config.toml
intermediate_size = 1280
hidden_act = "gelu"
norm_eps = 1e-06
attn_scale = 0.125
init = "normal"
beta1 = 0.95
decay_fraction = 0.729
final_lr_fraction = 0.1
MLP neurons of a small language model. Each row is named by its layer, matrix (up: input weights) and neuron, and shows model dimensions 112-239. Each number is 128 + 24 x the weight over its row's rms, rounded and kept within 0 to 255.
After each neuron's rows, "fires on" lists the tokens most often at its 100 highest values on Wikipedia text that the model never trained on. A number after a token or word is its count.

L13.up1189 [127  94  75 126  92 102 154 126 162 143 148 183 110 161 160 110 132 128 105  94 127 166 117 125 114 173 136 113 150 127 122 152 129  60 138  95 167 127 175 135 136 154 134 123 135 125 163 162 173  80 139 143 158 146 182 130 150 172 160 173 180 129 181  90  91 123 140 123 165 120 112 118 132 150 130 164 140 124 126 148 116 161 137 118 129  82 121 143  98  88 102 122 136 121 152 118  83 109 131  99 119 134 108 112 117 116 108 125  90 119 151 123 142 140 164 150 129 105 124 117 145 161 147 123 155 102 163 119]
fires on: " to" 18, " as" 16, "s" 8, "-" 8, " in" 7, " book" 5

L19.up903 [ 89 155 114  94  95 131 100 121 112 143 153 139 146 142 147 117 104 118 150 147 100 152 122 100 179 140 159 129 111 105 111 135 139 140 100 105 121 123 131 102 145  91 127 123 164  83 133 136 138 164 116 138 148 144 107 142 168 164 142 121 152 118 129 169 134 125 110 115 110 178 129 140 146 111  74 128 148 105 112 164 134 114 158 113 128 128 134 118 128  99 112 169 149 113 116  90 119 101 128  94 130 103 107 115 119 155 136 126 135 145 117 103 174  91 158  90 113 116 171 103 141 102 135  78 149 164 136 145]
fires on: " 2" 23, "2" 10, " 3" 9, " 19" 8, " 1" 5

L18.up1071 [ 99 160 106 128 135 171 117 155 109 149 144 123 179 146 127 118 139 124 179 120  98 169 133 116 155  93  85 111  87 100 147 131 153 145 125 114  85  84 106 106 128 119 153 144 138 176 115 124  89  78 131 135 114 155 133 145 128  96 160 126 149 112 144 167 176 156 120 120 140 132 158 145 157 124 106 128 137 164 150 141 131 139 141  91 158 119 113 117  98 133 131 131  93 109 197 136 106 122 110 113  99 160 146 133 128 179 124 131  99 113 154 120 138 149 107 138 106 139  91 135 119 178  90  93 125 145 133 161]
fires on: "–" 75, " (" 9, " exp" 4

L4.up823 [146 154 142 132 147 154 123 127 119 129 131 158 126 130 130  78 152 145 150 160 143 140 109 109 100  98 163 146 147 110 151 147 143 161  87 164 142 132 140 139 127 129 127 133 117 134 104 137 131 148 150 159 143 139 101 144 128  83  99 124 148 113 161 113  82 152 156 129 112 134 110 153 113 117 125 125 129 129 143 121 109 137 148 151 150 113 113 140 174 132 123  99 140 106 134 136 109 165  96 137 173 111 120 126 147 122 138 148 134 151  94 158 151 123 111 109 102  94 153 129 153 174 105 106 132 100 137 129]
fires on: "\n" 78, "ion" 13

L12.up760 [ 76 142 133 113 114 179 115  83 109 147 104 158 121 124 139 170 126  77 153 109 119 148 143  96 163 112 104 122 102 147 167 130  89 150 106 127 149 129 110  96 141 127  94 136 107 144 129 128  88 174 178 150 191 157  87 110 108 122 152 146 155 116 118  99 185 128 114 141 129 141 146 116  97 162 146 126 113 130 134 152 118 143 140 138  98 131 113 130 114 132 146 180 130 114 124 131 169 141 127  75 117 154 174 137 118 161 151 150  96 124 125 123 147 106 130 114  86  89 123 104 137 135 100 128 110 119 121 133]
fires on: "," 46, " in" 13, " May" 8, " of" 7, " from" 5

L19.up941 [ 95 132 146 154 181 139 154 139 126 134  94 129 106 147 147 150 159 128 109 131 103 170 119 116 145 106 132 166 113  83  98 128 127 104 142 133 121 125 114  78 126 121 139 121 146 134 153 110 150 141 162 150 105 122 135 152 142 161 143  98 124 121 135 125 178 134 139 111 106 182 119  79  94 134 115 152 108 153 116 152 119 124 117 107 121 136 113 166  97 177 141 133 118 134 127 142 141  91 130 141 168 127 116  89  96 102  72 126  92 114 105 101 150 131 133 101 128 141 153 120 136 146 107 153 144 162 105 119]
fires on: " in" 74, " T" 11, " In" 4

L11.up815 [125 173 145 158 137 112 134 114 142 148 149 144 125 120 123 143  99 115 112 155 115 119 130 107 125 125 121 100 117 148 141  96 104 113 110 174 122  90 106 113 111 141 123 124  98 163 109 150 132 140 105 123  94 139 115 104 144 130 161 110 131 105  97 118 132 122 132 130 108 120 127 133 130  91 145 123 187 108 140 150 142 113 107 139 136 144 151 123 126 125 136 152 139 133 111 138  77 136 128 129 162  64 154 153 145 109  91 151 129 109 104 144 118 108 131 153 130 132 112 144 103  77  99 105 124 107 152 160]
fires on: " (" 50, ";" 12, "," 12, " 1" 4

L12.up1023 [145 133  81  94 144 105 150 134 124 157 155 173 148 131 150 136 193 118 134 129 121 149 123 150 127 139 129 139 155  99 121 167 148  79 149  98 154 137 142 115 114 139 141 110 112 161 102 132  96  83 128 125 139  93 121 108 151 121 131 118 150 135 129 129 136 118 124 156 115  93 116  76  89 142 132 117 146 115 100 125 150 149 112  93 160 141 138 168  61  86 125 133 127 148 122 148 114 148 132 132  96  76  92 108 117 145 147 120 148 132 107 130 144 108 125 162 123 111 146 115 132 135 141 126  99 128 113  99]
fires on: "in" 18, "is" 15, "s" 11, " in" 5, " we" 5, "/" 4

L19.up528 [120 159 175 192 165 158 135  88  87 128 163 158 105 124 133 154 114 147 126 174 127 164  82  90 112 122 172 108 118 119 120 165 162 153 139 102  99 172 139 143 110 126 159 179 151 118 137  95 105 121 176 107 115 109 135 146 206  94 111 188 139 148 145 133 122 115 119 147 139 131  81 108 132 108 131 133 113  87 126 122 118 120 118 133 145 137 137 161 122 153 126 126 109 133 133 128 122 150  88 131 134 128  91  65 127 112 101 139 146 103  92 156 189 166  91 125 166 136 133  91 120  93 126  89 103 134 107 116]
fires on: " r" 16, "H" 14, " |" 12, " d" 10, " sp" 6, "ic" 5

L12.up1018 [111 136 129 164 113 115 124 123  91 120 160  93 113 138 167 119 112 109  86 122 102 120 169 118 165 109 152 101 113 127  91 133 139 130  92 160 153 164 130 116 136 119 143  97 143 148 156 119 114 133 149 174 158 129 166 115 126 146 119 133  84 124 117 115  95 106 112 111 152 149 113 126 133 104 144 127 152 111 118 125 147  84 119  77 109 103 115 189 158 138 194 118 134  95 140  76 132 110 120 131 136 113 122 152 127 129 114 107 132 116 133 144 142 147 143 120 134 138 147 129 108 127 131 131 164 107 128  86]
fires on: ":" 22, "°" 10, "8" 9, "-" 8, "′" 7, "h" 4

L11.up647 [ 83 144 147 153 119 177  93 130 149 154 206 159 129 102 134  91 133 129 113 106 116 123  96 151 146 123 106 106 162 138 124 121 152 134  87 104 111 162 132 134 175 112 160 117 113 107 118 115 138 144 113 129 132 124 194 148 105 145 147 138 143 120  98 132 109  97 125 136  73  80  90 133 152 104 111 144 123 128  99 106  99 122  84 129 117  97 119 162 157 140 116 131  97 123 147 121 134 111  95 112 100 110 130 141 124 134 151 158 132 144 148 129 116 106 106 113 127 147 133 121 104 132 130 135 154 123 162 122]
fires on: " –" 14, ":" 13, " as" 11, " /" 10, " =" 6

L18.up469 [ 87 159 158 105 161 123 116 127 131 104 186 126 125 114 147 128 100 139 189  96  94 114 121 103  71 124 106 169 117 101 122 100 103 156 136 119 130 123 130  98 123 132 150  97 114 135  90 120 135 154  90 141 158 101 148 140 147  93 133 119 142 152 141 155 144 146 119 119 137 144 117 166 136 164 135 136 124 128 142 161 128  91 161 160 211 145 102 127 140 122 129 129 153 111 131 105 146 121 142 140 142 154 120 158 135 147  81 120 132 128 135 149 149 123 135  92 130 133 126  79  86  88 113 155 112 126 108  91]
fires on: "," 24, "." 13, " is" 7, "ly" 5, " may" 4, "s" 4

L12.up388 [114 128 137  97 133 164 122 108  93 136 125 108 125 103 131 134 115 138 161 127 140 114 153 119  88 121 114  96 151 159 142 114 111 162 124 126 126 109 194 131 161 125 153 183 127 109  90 153 105 122 146 183 133  82 136 147  93 136 143 119 104 105 102 129 117 107  96 147 101 138  70 133 166 106 153 123 144 144 118 123 139 124 110 111 153 167 181 144 177 118 144 144 141 117 159 119 137  95 153 120  95 123 105  88 137 107 151 118 120 155 122 125 141 137  91 133  94 127 146  87 117 110 164 101 153 141 128 170]
fires on: " and" 37, "." 13, " most" 11, " company" 4

L4.up394 [130 131 139 166 124 115 110 102 121 160 132 160 145 101 134 125 116 125 128 123 125 116 118 136 166 123 121  94 148  91  96 131 134 183  86 139 170 104 138 156 144 178 137 144 155 155 134 124 137 101 149  79 159  94 139 134 148 113 148 123  90 131 133 128  81 109 122 153  82 133 100 145 142 112 182 115 149 132 136 136 140  98 107 153 121 117 120 162 118 172 150 103 124 108 101 106 175 109 125 139 104 135 124 186 149 134  84 170 121  99 142 115 143 117 111 152  86 113 114 114 133 154 135 168 150 131 101 126]
fires on: " (" 49, ":" 22, "-" 16, " |" 4

L18.up1278 [125 120 107 162 147 186 126 143 127 131 109 137 104 119 114 102 151 121 134 114 128 171 108 106 131 135 149 150  96 113 104 124 137 149 173 128 132  77 131 110 141 108 133 140 169 146 111 145 114 126 158 127 160 123 125 116 132 134 108 152 115  92 121  96  87 135 128 131 100  93 149  74  92 156 136 110 143 126 133 173 168 142 144 113 126 153 139 132 122 128 139  99 138 111 104 121 115 188 126 146 138 149 132  94 109 110  79 152  86 131  98 123 156  95 125 116 111  91 112  93 134 151 104 106 102 153 116  83]
fires on: " N" 33, " M" 20, " H" 14, " T" 10, " K" 6

L12.up975 [ 79 133  91 126 180 130 102 103 122 129  79 140 112 114 131  76 131  98 135  87 111 122 126 124 153 146 111 128 113 141 132 132 138 152 109 138 135 161 131 115 108  93 131 156 129 166  98 119 112 145 177 146 134 167 111 188 136 126 128 184 154  89 132 129 110 147 142 168  83 154  84 116 166 154 163 122 133 129  91 122 122 118 123 126 126 137 167 145 143 128 143 148 165 156 110 135 162  92 145 166 124 119 130 156 134 129 107 133 164 120 157 102 134 128 134 162  92 117  76 137 138 151 170 123 161 179 114 109]
fires on: "." 75, "," 4, " |" 4

L12.up16 [126 125 147 139  79 133 136 142 146 133 137 140 137 126 117  74 167 122 134 111 147 135 131 144 165 140  71 129 105 176 104  98 120 122 132 112 110  96 130 128 132 126 163  62 166 136  82 113 110 157 121 115 152 147 145 107 166 139 151 144 140 144 115 109 137 125 127 112 104 135 122 151  97 108 116 139 125 143 167 125 123  94 123 133 150 130 100  97 152 117 116 143 185  98 138 175 133 115 119 123 105  95 115 108 109 127 134 147 105 160  85 151 103 149 149 141 113 117 137 109 117  99 196 119 164 114 144 151]
fires on: " (" 21, ":" 19, "," 10, " \"" 9, " " 9

L19.up747 [137 151 144  89 152 149 127 156 175 135 126 130 100 140 119  95 106 168 168 123 149  83  94 178 115 122 118 107 137 100 122 116  56 142 127 141  95 105 159 126 153 140 121 116 144 139 151 129 125 126  98 142 155 166 138 143 162 151 141 103 118 151  91 109 139 109 161 128 101 158 137 136 127 115 120 137 109 109 124 133 149  94 116 149 138 109 153 155 122 136 105 139 114 117 137  96  94 113 114 154 149 140 148 103 116 171 136 155 127 163 127 113 127 127 102 104  87 112 105 109 181 130 125 129 142 156 134  75]
fires on: " det" 14, " S" 13, " res" 10, " def" 8, " dist" 5

L18.up348 [130 126  76  94 122 179 110 147 113 181  90 102  87 143 137 169 136 102 139 117 105  86 160 122 136 126 103 145 143 107 133 125 107 124 153 120 118 137 118 106 152  75 154 115 133 106 115 150 125 146  98  96 141 159 125  88  99 136 173 131 140 196  81 132 141  82 105 123 123 127 141 124 152 149 172 125  76 132  70 153 155 126 145 115 187 154 142 156 127 146 110  91 159  94 119 150 175 102 142 152 132 110 127 136 124 124 133 122 127 122 148 126 102 181 131 130 144 145 174 107 111  98 151 127 104 164 151 129]
fires on: " in" 12, " In" 12, " =" 11, " S" 8, "L" 5, "as" 4

L11.up1177 [132 122  73 155 139 138  92 101 150 105 137 137 146 117 125 137 170 137 145 145 100 178 135 134  79  96 127 111 144 124 167 132 136 107 139  98 174 133  88  82 111 144 142 110 154 116 103 113 130 117 130 155 126 142 145 124 158 123 134 112 114 110 172 139  88 136 122  83 146 113 150 154 109 159 116  50 117 136 124 139 161  98  96 116 123 144 185 173 136  95 158 123 144 104 129 104 108 156  96 144 108 117 116 105 122 105 151 143 114  95 152 135 137 146 119 154 143 153 121 140  74 147 101 124 104 136 150 183]
fires on: "\n" 28, ")" 19, " =" 15, " |" 6, "===" 6, " of" 5

L18.up181 [117 164 125 114 157 160 130 130 127 132 135 142 162 159 124 121 173 146 123 140  93 127 150 136 158 104 112 130 105 134  95 111 130  82 120 124 126 109  89 106 124 122 129  97 153 164 150 134 121 140 110 165 127  70  96 108 146  98 146 166 156 104 114 125 127 122 135 118  88 106 117 119 148 119  99  98  91 157 125 102 130 156 101 153 120 102 153 125 151 130 168 125 171 133 149 161 110 116 139 123 125 145 122 144 135 130 121 139  93 123 103 154  82 104 129 129 119 122 159 113 157 121 148 146 173 113 150  86]
fires on: "-" 31, " p" 17, " d" 10, " \"" 7, " B" 6, " (" 5

L18.up665 [152 135 128 122 145 107 126  81 161 116 147  96 133 105  94 140 128 117 158 180 175  88 105 111  92 107 122  95 102 156 156 102 144 131 137 142 120 138 134 132 126 141 123 131  75 130 135  80 149  93 118 152 116 118 124 132 144 154 139 135 132 159 119 103  91  89  87 117 122  88 142 153 137 109  87  81 137 147 140 126 137 113 149 142 108 161 101 133 142 117 113 136 103 112 105 160 135 135 174 122 134  90 130 146 156 144 126 153 130 133 140 174 103 131 138 173 159  85 111 129 102 142 105 140 171 105 160 125]
fires on: " and" 16, "-" 13, ";" 13, "," 7, ")" 4, "or" 4

L13.up128 [129 143 167 110 140 157  99  82 145 148 134 148 104 162 154  96 130 165 166 110 113 139 105 172 171 121 150 130 129 119 165 123 129 100 116 154 142  83 144 158 138 155 135 144 149 111 153  94 111 135  78 114 104 162 139 131 140  73 127 132 138 115 125 139 112 103 138  99 148 157  96  85 109 111  82 127 139 120 160 103 155 104 160 157 131 118 134 170 110 147  91 137 140  98  94 135 102 116 108 113 137 116 114 149 100 108 128 112 133 116 114  93  92 133  94 150  96 106 121  79 175  63 131 148 142 138 129 145]
fires on: " S" 72, " res" 10, " un" 7, "-" 6

L18.up308 [121 146 125 127 119 134 109  88 153 159 117 129 107 119 151 144 119 142 122 120 143 140 124 108 109 126 169 111 124 155  96 138 140  73 119 143 134 126 190 142 133 117  98 138 111 129 118 119  98 110 137 134 130 143 163 140 156 136  95 135 118 108 129  95 165 101 135 129 138 162  89 143 134 124 161 158 146 182  66 152 148 137 179 143 164 128 106 112 168 137 100 160  88 117  85 101 137 109 111 124  84 168 118 133 138 143  97  87 127 140 162  80 145 148 117 105 167 167 104 122 117 149 103 128 145  90 170 147]
fires on: "," 61, "." 38

L13.up1204 [136 153  83 131 106 146 170 108 134 141 143 103 122 140 126  70 139 131 149 127 118 120 123 101 119 148  89 134 132 112 107 155 149 115 103 108  96 140 100 161 100 147 136 149 188 117 127 168 160 125 120  73 123  98 137 129 179 120 142 108 114 139  96 131  80 141 146 143 134 135  83 169 118 119  74 114 133 136 111 149 175 108 136 167 101 131 103 114 167 140  93 123 123 111 106 176 134 149 160 123 112 108 117  95 146 154 187 145 120 108  91 130  77 137 147 129 127 144 139 138 121  96 115 144 129 139 102 183]
fires on: " " 37, " S" 8, " W" 5, " sc" 4, "G" 4, ":" 4

L19.up156 [130 130 119 107 125 131 114  96 147 128 125 125 131  97 130 168 144  98 165 122 122 117  88 114 136 137 138  87 110 120 143  47 122 126 123 120 135  98 141 173 167 106 138 114 123 140 134 127 124 147  90 110 117 102 128 117 144  97 148 113 117 105 133 134  92 129 138  87 150 100 133 149 118 127 135 128 179 131  95 154 119 145 103 159 119 164 114 138 110  62 186 134 129 134  62 100 117 112  85 131 137 171 195 142 120 153 133 120 150 155 126 116 150 105 145 145 135 113 157 127 109 101 145 134 141 123 136 127]
fires on: ";" 28, " |" 27, " Bill" 4, "." 4

L18.up1193 [110 116 149 129 117 181 105 128 113 157 141 110 131 133 149 137 127 130 158 129 116 117 144 139  89 109 137 141 167 134 111 123 145 108 147 140 134 107 120 120 118 112 164 183 138 155 113 145 130 148 111 151 157 153  89 129 146 103 148 127 179 129 146 148 173 141 113 117 103 152 138 150 113 145 132 130 127 138 148 126 119 113 107 142 123 121  74 131 115 102 129 121 103  94 209 149 109 138 155 155  98 146 116 124 168 156 151 109 152 122 190 120  72 118 145 178 138 114 108 112 146 117 149 106 107  99 126 127]
fires on: "," 38, " (" 13, ";" 5, " At" 5, " until" 5

L13.up1094 [ 95 180 153 114 115 112 159 126 123 140 140 104 131 131 151 147 135 163 185 135 134 141 127 117 109  96 113 145 135 160 114 145 145 142 106 195 130  95 140 151  93 119 131 130 156 125 106 130 126  99 155 112 106 129 140 137 157 111 110 166 102 126 119 113 156 148 159 110  96 159  80 166 156 111 134  95 117 135 145 109 143 135 107 121 102 134 124 146 163  87 142 174 125  95 135 126 124  75 135 107 153 130 120 134 152  95 170 126 139 155 120 157 137 101  88  99 109 161 129 137 130 126 124 162  73 114 130 114]
fires on: " B" 30, " b" 23, " p" 7, "st" 5, "," 4, "s" 4

L19.up250 [ 69 103 141 110 132 118 124  88 138 186 116 100 147 121 125 130 103 121 108 117 166 161 126 171 120 132 121 123 129 157 150 135 109 113 101 121 120 133 129 138 152 136  92 116 120 178 125 101 163 139 113 178 134 136 116 115 164 131 103 110  64 135  91 114 139 175 187 100 131 171 135 140 137 149 132 146  90 123  91 155 114 120  81 172 138 149 112 147  92 155 108 145 156 115 117 118 138 116 142 110 126 126 159 163 166 134 112 141 111 151 120 124 141 100 135 101 121 143 124 125 142 104 142 118 137 144 115 119]
fires on: "." 86, "°" 8

L19.up231 [101 165 113 192 151 137 126 131 155 170 134 114 138 156 122 141 139 149 138 143 130 162 114 159 151 114 102 117 113 136 135 125 120 135 138 165 145 112 150 153 146 151 103 139 105 102 140 127 125 131 165 100 170 124 144 167 159 133 129 147 126 123 110 112 145 126 151 121  83 113 137 146 121 106 121 128 145  91 148 144 166 173 117  96 155 186 140 137 137 114 122 150 140 119 139 137 112 167 102 148 127 156 122 130  92 131 131 133 143 116 103 138 117 132 126 128 105 139 103 135 116 200  97 128 124 131 151 122]
fires on: " K" 33, " I" 13, " Y" 10, " A" 8, " E" 6, " N" 4

L11.up1264 [112 128 138 129  92 163 142 156 109 126  85 110 133 154  95 105 144 127 175 131 122 109 110 124 172 148 170 143 174 152 155 114 175 156 140 112 149 123 149 125 133 133 142  91 109  97 102 133 150 141 150 153  92 120 161 143 136 156  87 167 139 138 132 151 136 114 110 148 134 146 117 142 114  93 123 116  81 178 136 106 159 148 116 110  77 134  82 115 167 155 117 137 137  63 156 136 202 132 123 156 118  99 119 134 116 119 132 120  99 127 135 120  89  82 145 103  99 141 163 129 124  92 131 125 149 110 176 130]
fires on: "," 26, ":" 16, ";" 9, "ant" 6, "ict" 5

L19.up434 [132 141 143 130 165 144 118  85 123 124 135 127 131 135 159 121 124 156 131  84 119 169 128  60 131 107 130 120 143 157 118 121 150 105 143 137 152 142 159 192 131 140 155 118  95 113 135 136  51 125 145  96 140  97 147 143 146 114 178 137 135 134 149 101 139 115  96 141 124 108 152 115 115  86 127 113 101  95 148  99 125 127 137 115 133 145 120 135 104  99 113 114  75 118 143 154 115 127  94 116 112 153 137 162 146 116 143 124 122  99 114 109 154  96  82 117 112 145 149 122 120  96 106 122 126  98 105 156]
fires on: " |" 35, "a" 17, " l" 7, " d" 6

L13.up1040 [114 109 192 160 165  98 116 137 105 139  80 113 141 104 108 160 124 165 124 133  96 135 112  87 140 134 119 101 117 110 134 134 141  93 143 123 120 156 149  90 156 116 142 164 138 134  88 110 125 136 141 155 128  83 132 148 120 117 121 128 113 127 133 117 130 134 119 144 120 180 143 114 114 141 134 125 103 144 105 101 147 115  90 127 133 113 118  98 118 107 131 140 127 132  96 110 108 128 139 131 171 107 157 128 101  71 127 120 140 144 115 105  98 151 130 115 128 108 134 105 128 132 160 126 128 150  76 131]
fires on: " same" 23, "." 15, " this" 10, "at" 7, "A" 7

L18.up742 [114 123 120  84  90 127 101  83 125 177 142 130  97 134 133 117  97 113 105 157 156 161 127  89 148 130 124 102 124 176 159 163 131 120  92 173 139 146 151 148 170 168 130 104 144 167 129  98 154 150 145 161 134 140 136 122 149  93  85  83 134 105 107 118 145 130 123 147 124 110 120 169 106 117 144 136 117 136  84 133  92  87 136 116 124  92 106 148 110 118 161  94 135  72  70 116 113 155 116 137 110 121  86 145 124 150 110  87 111 112 145 161 154 116 145 124 122 105 120 111 108 120 143 156 123 116 113 153]
fires on: "." 39, ":" 24, "," 13, "°" 11, "′" 5, "–" 5

L19.up1230 [141  97 146 142 160 113  80 118 149 132 107 136 160 125 144 101 146 102 174 120 171 148  98 191 132  94 108 119 134  88 129 146 100 121 133 136 161 128 128 136 127 113 160  83 119 137 129  74 107 148 144 155 148 146 145  90 121 112 153 153 155 150 119 127 124  93 172 107  91  75 110 112 145 135 128 115 155 170 153 167 115 121  93 130 113 121 126 142 153 112 118 148 126 117 163 145 155 161 107 146 135 118 145 133 129 113 119 157  73 132 117 149 128 117 118 118 127 130 152 127  93 163 144 123 126 163 142 131]
fires on: " (" 32, " \"" 19, "==" 13, " 18" 7, "\n" 7

L19.up154 [119 145 105 132  93 117 125 102 161 164 141  87 144 151 156 131 132 101 114 136  97  95 134 160 128 118 184 114 152 142 137 102  85 164 152 148 117 101 170 139 132 112 158 138 129 101 102 139 137 133 108 105 142 110 146 102 113 171 106 143 113 132 127 145 111 137 138 115 130 149 150 130 110 115  95  96 123 125 118 107 176 170 137 114 131 128 132 157  94 116 120  98 114 134 158 149 153 107 117 184 123 110 134  94 100 126 149  81 125 100  89 164 162 189 144 165 131 122 135 126 134  75 163 113 135 126 122  97]
fires on: " S" 32, " c" 20, " H" 18, " C" 9, " B" 5, " in" 4

L12.up1148 [113 106  75 111 110 138  79  57 126  97 105 145 113 133 134 120 192 105 114 115 124 155 133 157 115 163 140 131 152 130 118 135 150 126 132 118 179 128 126 129 123 107  90 120 158 102 126  87  96 130 114 136 109 163 144 140 111 121 135 120 126 120 132 149 113 109  97 136 139 164 141 148 136 147  90 111 120 153 133  94 102 116 132 131 108  98 116 161 137 131 165 134 166  99 137 112 121 118 132 139 117  85 130 133 113 116 157 106 155 122 133 131 162 130 160 145  93 155 143 111  97 180 131 124  98 157 172 142]
fires on: "." 51, "\n" 36, " \"" 8

L19.up197 [139 132 116 130  81 115 161  89 125 145 140 142 121 134 127 113 120 116 136 115 100 164 115 104 145 100 106 119 151 118  96 102 115 133 102 155 114 111  72 153 128 103 103 141 165 109 111  88  98 176 123 104  99 153 155 131 149 185 113 105 117 130 154 130 129 142  96 100 130 167 123 135  93 116 102  81  97 125 136 174  90 104 121 108  95 172 113 122 127 133 149 140 130 145 134 115 109 142 120 113 139 117 127 137  72 121  93 107  79 127 119 159 169 119 170 171 103 129  89 131 161 155 114  70 120 103 164 131]
fires on: " 2" 15, " t" 11, " 4" 9, " Sp" 9, " 3" 7, "2" 5

L13.up135 [128 129 120 152 140 133 130  96 132 166 122 132  93 114 112  85 160 150 144 136 139 164 117 107 143 120  99 183 132 137 146 137 155 103 103 120 151 169 126 134 151 115 161 109 155 133 130 114 119 100 125 124  62 103 145  96 144 118 140 134 108 155 110 102 108 128 118 124  95 136  70 159 152  90 116 109  64 109 127 102 107 135 109 108 125 132 147 145 119 130 142 149 156  93 121 147 152 133  90 127 132 100 115 117 114 139 145 111 103 114 128 146 104 117 143 142 120 150 115 132 155 173 157 111 119 101 154 105]
fires on: "." 42, ":" 18, "," 8, "-" 7, " –" 4

L4.up903 [130 164 124 150 118 145 108 142 119 107 117 121 166 131 170 133 100 126 130 133 142 152 134  97  83 102 116 141 118 115 184 141 142 182 130 113 127 100 123 137 160 119 144 131 126 134 159 117 150 131 121 130 157 133  92 168  96  89 144 117  78  88 181 148 183 121 127 147  68 130 123 116 142 124 116  95 129 122 123 103 126 197  97 142 114 144  98  74 158 144  97 120 146 109 115 130 123 109 118 145 135 123 149 122 154 120 149 106  93 126  91 136 118 157  92 140 108 132 134 141 161 135  93 163  97 140 152 145]
fires on: "a" 26, "al" 12, " Te" 9, "gl" 8, " Ha" 6, " a" 5

L19.up1163 [127 144 137 142 158 157 119 100 113 125 144 143 167 141 123 135 137 123 130 146  95 134 116 110 106 113 148 142 114 152 154 121 121 110 154 185 134 133 127 148  73 103 145 136 126 147 123 137 150 121 145 120 138  88 177 147 107 131 116 182  75  94 125 101 181 143 113 123 112 114 133 157 132 116 134 129 140 156 139  86 134 111  95 130 132 137 149 141 146 132 158 132 129  58 154 135 145 138 159 118 126 170  97 150 147 115  76 155 137  91 117 133 180 111 113 140  70 112 165 123 137 142 127  90 117  75 142 166]
fires on: " B" 16, " such" 15, " served" 8, "or" 7, "it" 4, "," 4

L19.up748 [ 91 132  84 113 116 132  57 131 145 117  99 115 134 142 128 141 129 132 135 121 118 152 127  99 157 168 144  84 143 142  96 137 160  89 116 135 114  98 139 173 143 138 118 149 128 144 138 136 136  99 147 129 116 122 132  70 119 132 117 114 127 110 124 125 128 102 111 162 158  96 103 133 167 137 154 161 181 131 125 141 118  96  95 101 133 235 110 105  99  83 137  92 123 153 130 159 127 112 122 103 159 106 144 175 162 138 135 112 158 120 106 107 111 134 128 132 164 133 125 177 139 132 141  96 166  88 111 151]
fires on: " |" 59, ";" 22, " of" 9

L4.up1277 [ 97 137 122 152  97 123  79 149 117 132 121  66 126 140 143 102  97 149 126 149 141 120 107 102 131 133 108 104 100 148 123 133 197 107 126 117 112 113 144 165 138 141 140 158 140 128 136 157  94 117 130 147 165 142 104  68 115 142 116  82 144 127 124 129 125 150 153 118 150 123 125 131 123 135  91 110 130 118 124 113 165 179  97 141 132 130 126 153 132 113  87 110 151 169 126 124 116 117 120 135  87  97 110 102 143 115 161 132 131  92 138 140 131 124 205  95 112 135 117 185 138 113 144 125 138 173 148 120]
fires on: "th" 46, "ong" 14, "." 14, "ight" 10, "imb" 5

L18.up1246 [120 142  94 164 146 156 114 157 118 146 118 134  94  98 152 121 168 120 174 110 104 140 141  73 151 105  73 141  83  96 135 159 142 157 131 132 165 126 138 135 149 137 139 145 145 158 166  69 113 122 149 185 171 153 111 117 147 147 152 104 116 124 101 100 163 131 163  76 126 184 102  58 117 113 130 143 118 107 150 153 140 144 145 104 101 180 116 118 122 122 136 150 130 123 158 151 101 143 173 125 143 100 109 134 144 123 147 104 164 117 156 110 125 114  93 141 129 118 118 127 144 107 100 127 154 132 117 134]
fires on: " of" 19, " In" 13, " in" 10, "In" 7, " res" 4

L19.up75 [119  93 129 142 126 107 139  87 113 119  99 140 193 103 102 108 107 120 149 139 144 119 107  98 133 123 140 125 131 136 100 154 171 172  92 123 160 139 141 113 188 143 180 158 164 158 132 106 139 131 105 127 119 125 144 183 172 155 100 109 121 106 132 119 132 134 160 148 133 174 133 139 133 136 178 152 134 127 105  94 110 129  92 118 162 127 132 103 137 117 126  89 119 152 120 132 133 100 162 164 127 107 144 156 145  76 123 131 161  99 122 102 131 138 149 107 130 113 135 137 101 149 151 121 159 106  75 119]
fires on: "." 95

L19.up646 [102 131 100 125 145 145 120 107 123 155 117 132 120 109 168 144 155 146 146 115 126 151 147 131 112 112 132 124 147 109 128 141 113 142 133 117 122 115 132 141 152 172 104 141 131  86 106 156  45 146  92 112 168 103 130 100 128 116 123 172  97 121 144 126 148 162 172 155 123 126 135 158 171 134 152 167 129 150  94 161 101 110 136 150 189 129 117 122 163  84 114  70 131 101 136 144 153 104 115  78 104 102 131 132 105 117  98  88 136 164 137 125  88 129 114 125 106 173 125 115  87 119 118 156 119 127 137  87]
fires on: "," 51, "′" 20, "." 11, "°" 8

L11.up431 [101 138 113 100 144 106 141 111 116 111 130 116 127 129 131 153 149 141 136 113  81 118 163 150 118 152 143 116  77 120 113 141 150 159 108 142 193 131 123 135 138 120 112 143 178 124 126 119 154 164 110 141 145 122 136 164 107 179 145 129 112 132 133 123 152 160 171 142 130 179 119 131 152 111 140 147 143 129  96 113 120 118 150 132 169  94  85 139 145 103 118 148 147 130 121 110 106 116 112 131 155 139 164 141 140 172 161 145 178 135 174  69 118 116 101 116 111  84 128 146 107 119 110 117 108 128  95 154]
fires on: "." 40, "ed" 6, " at" 5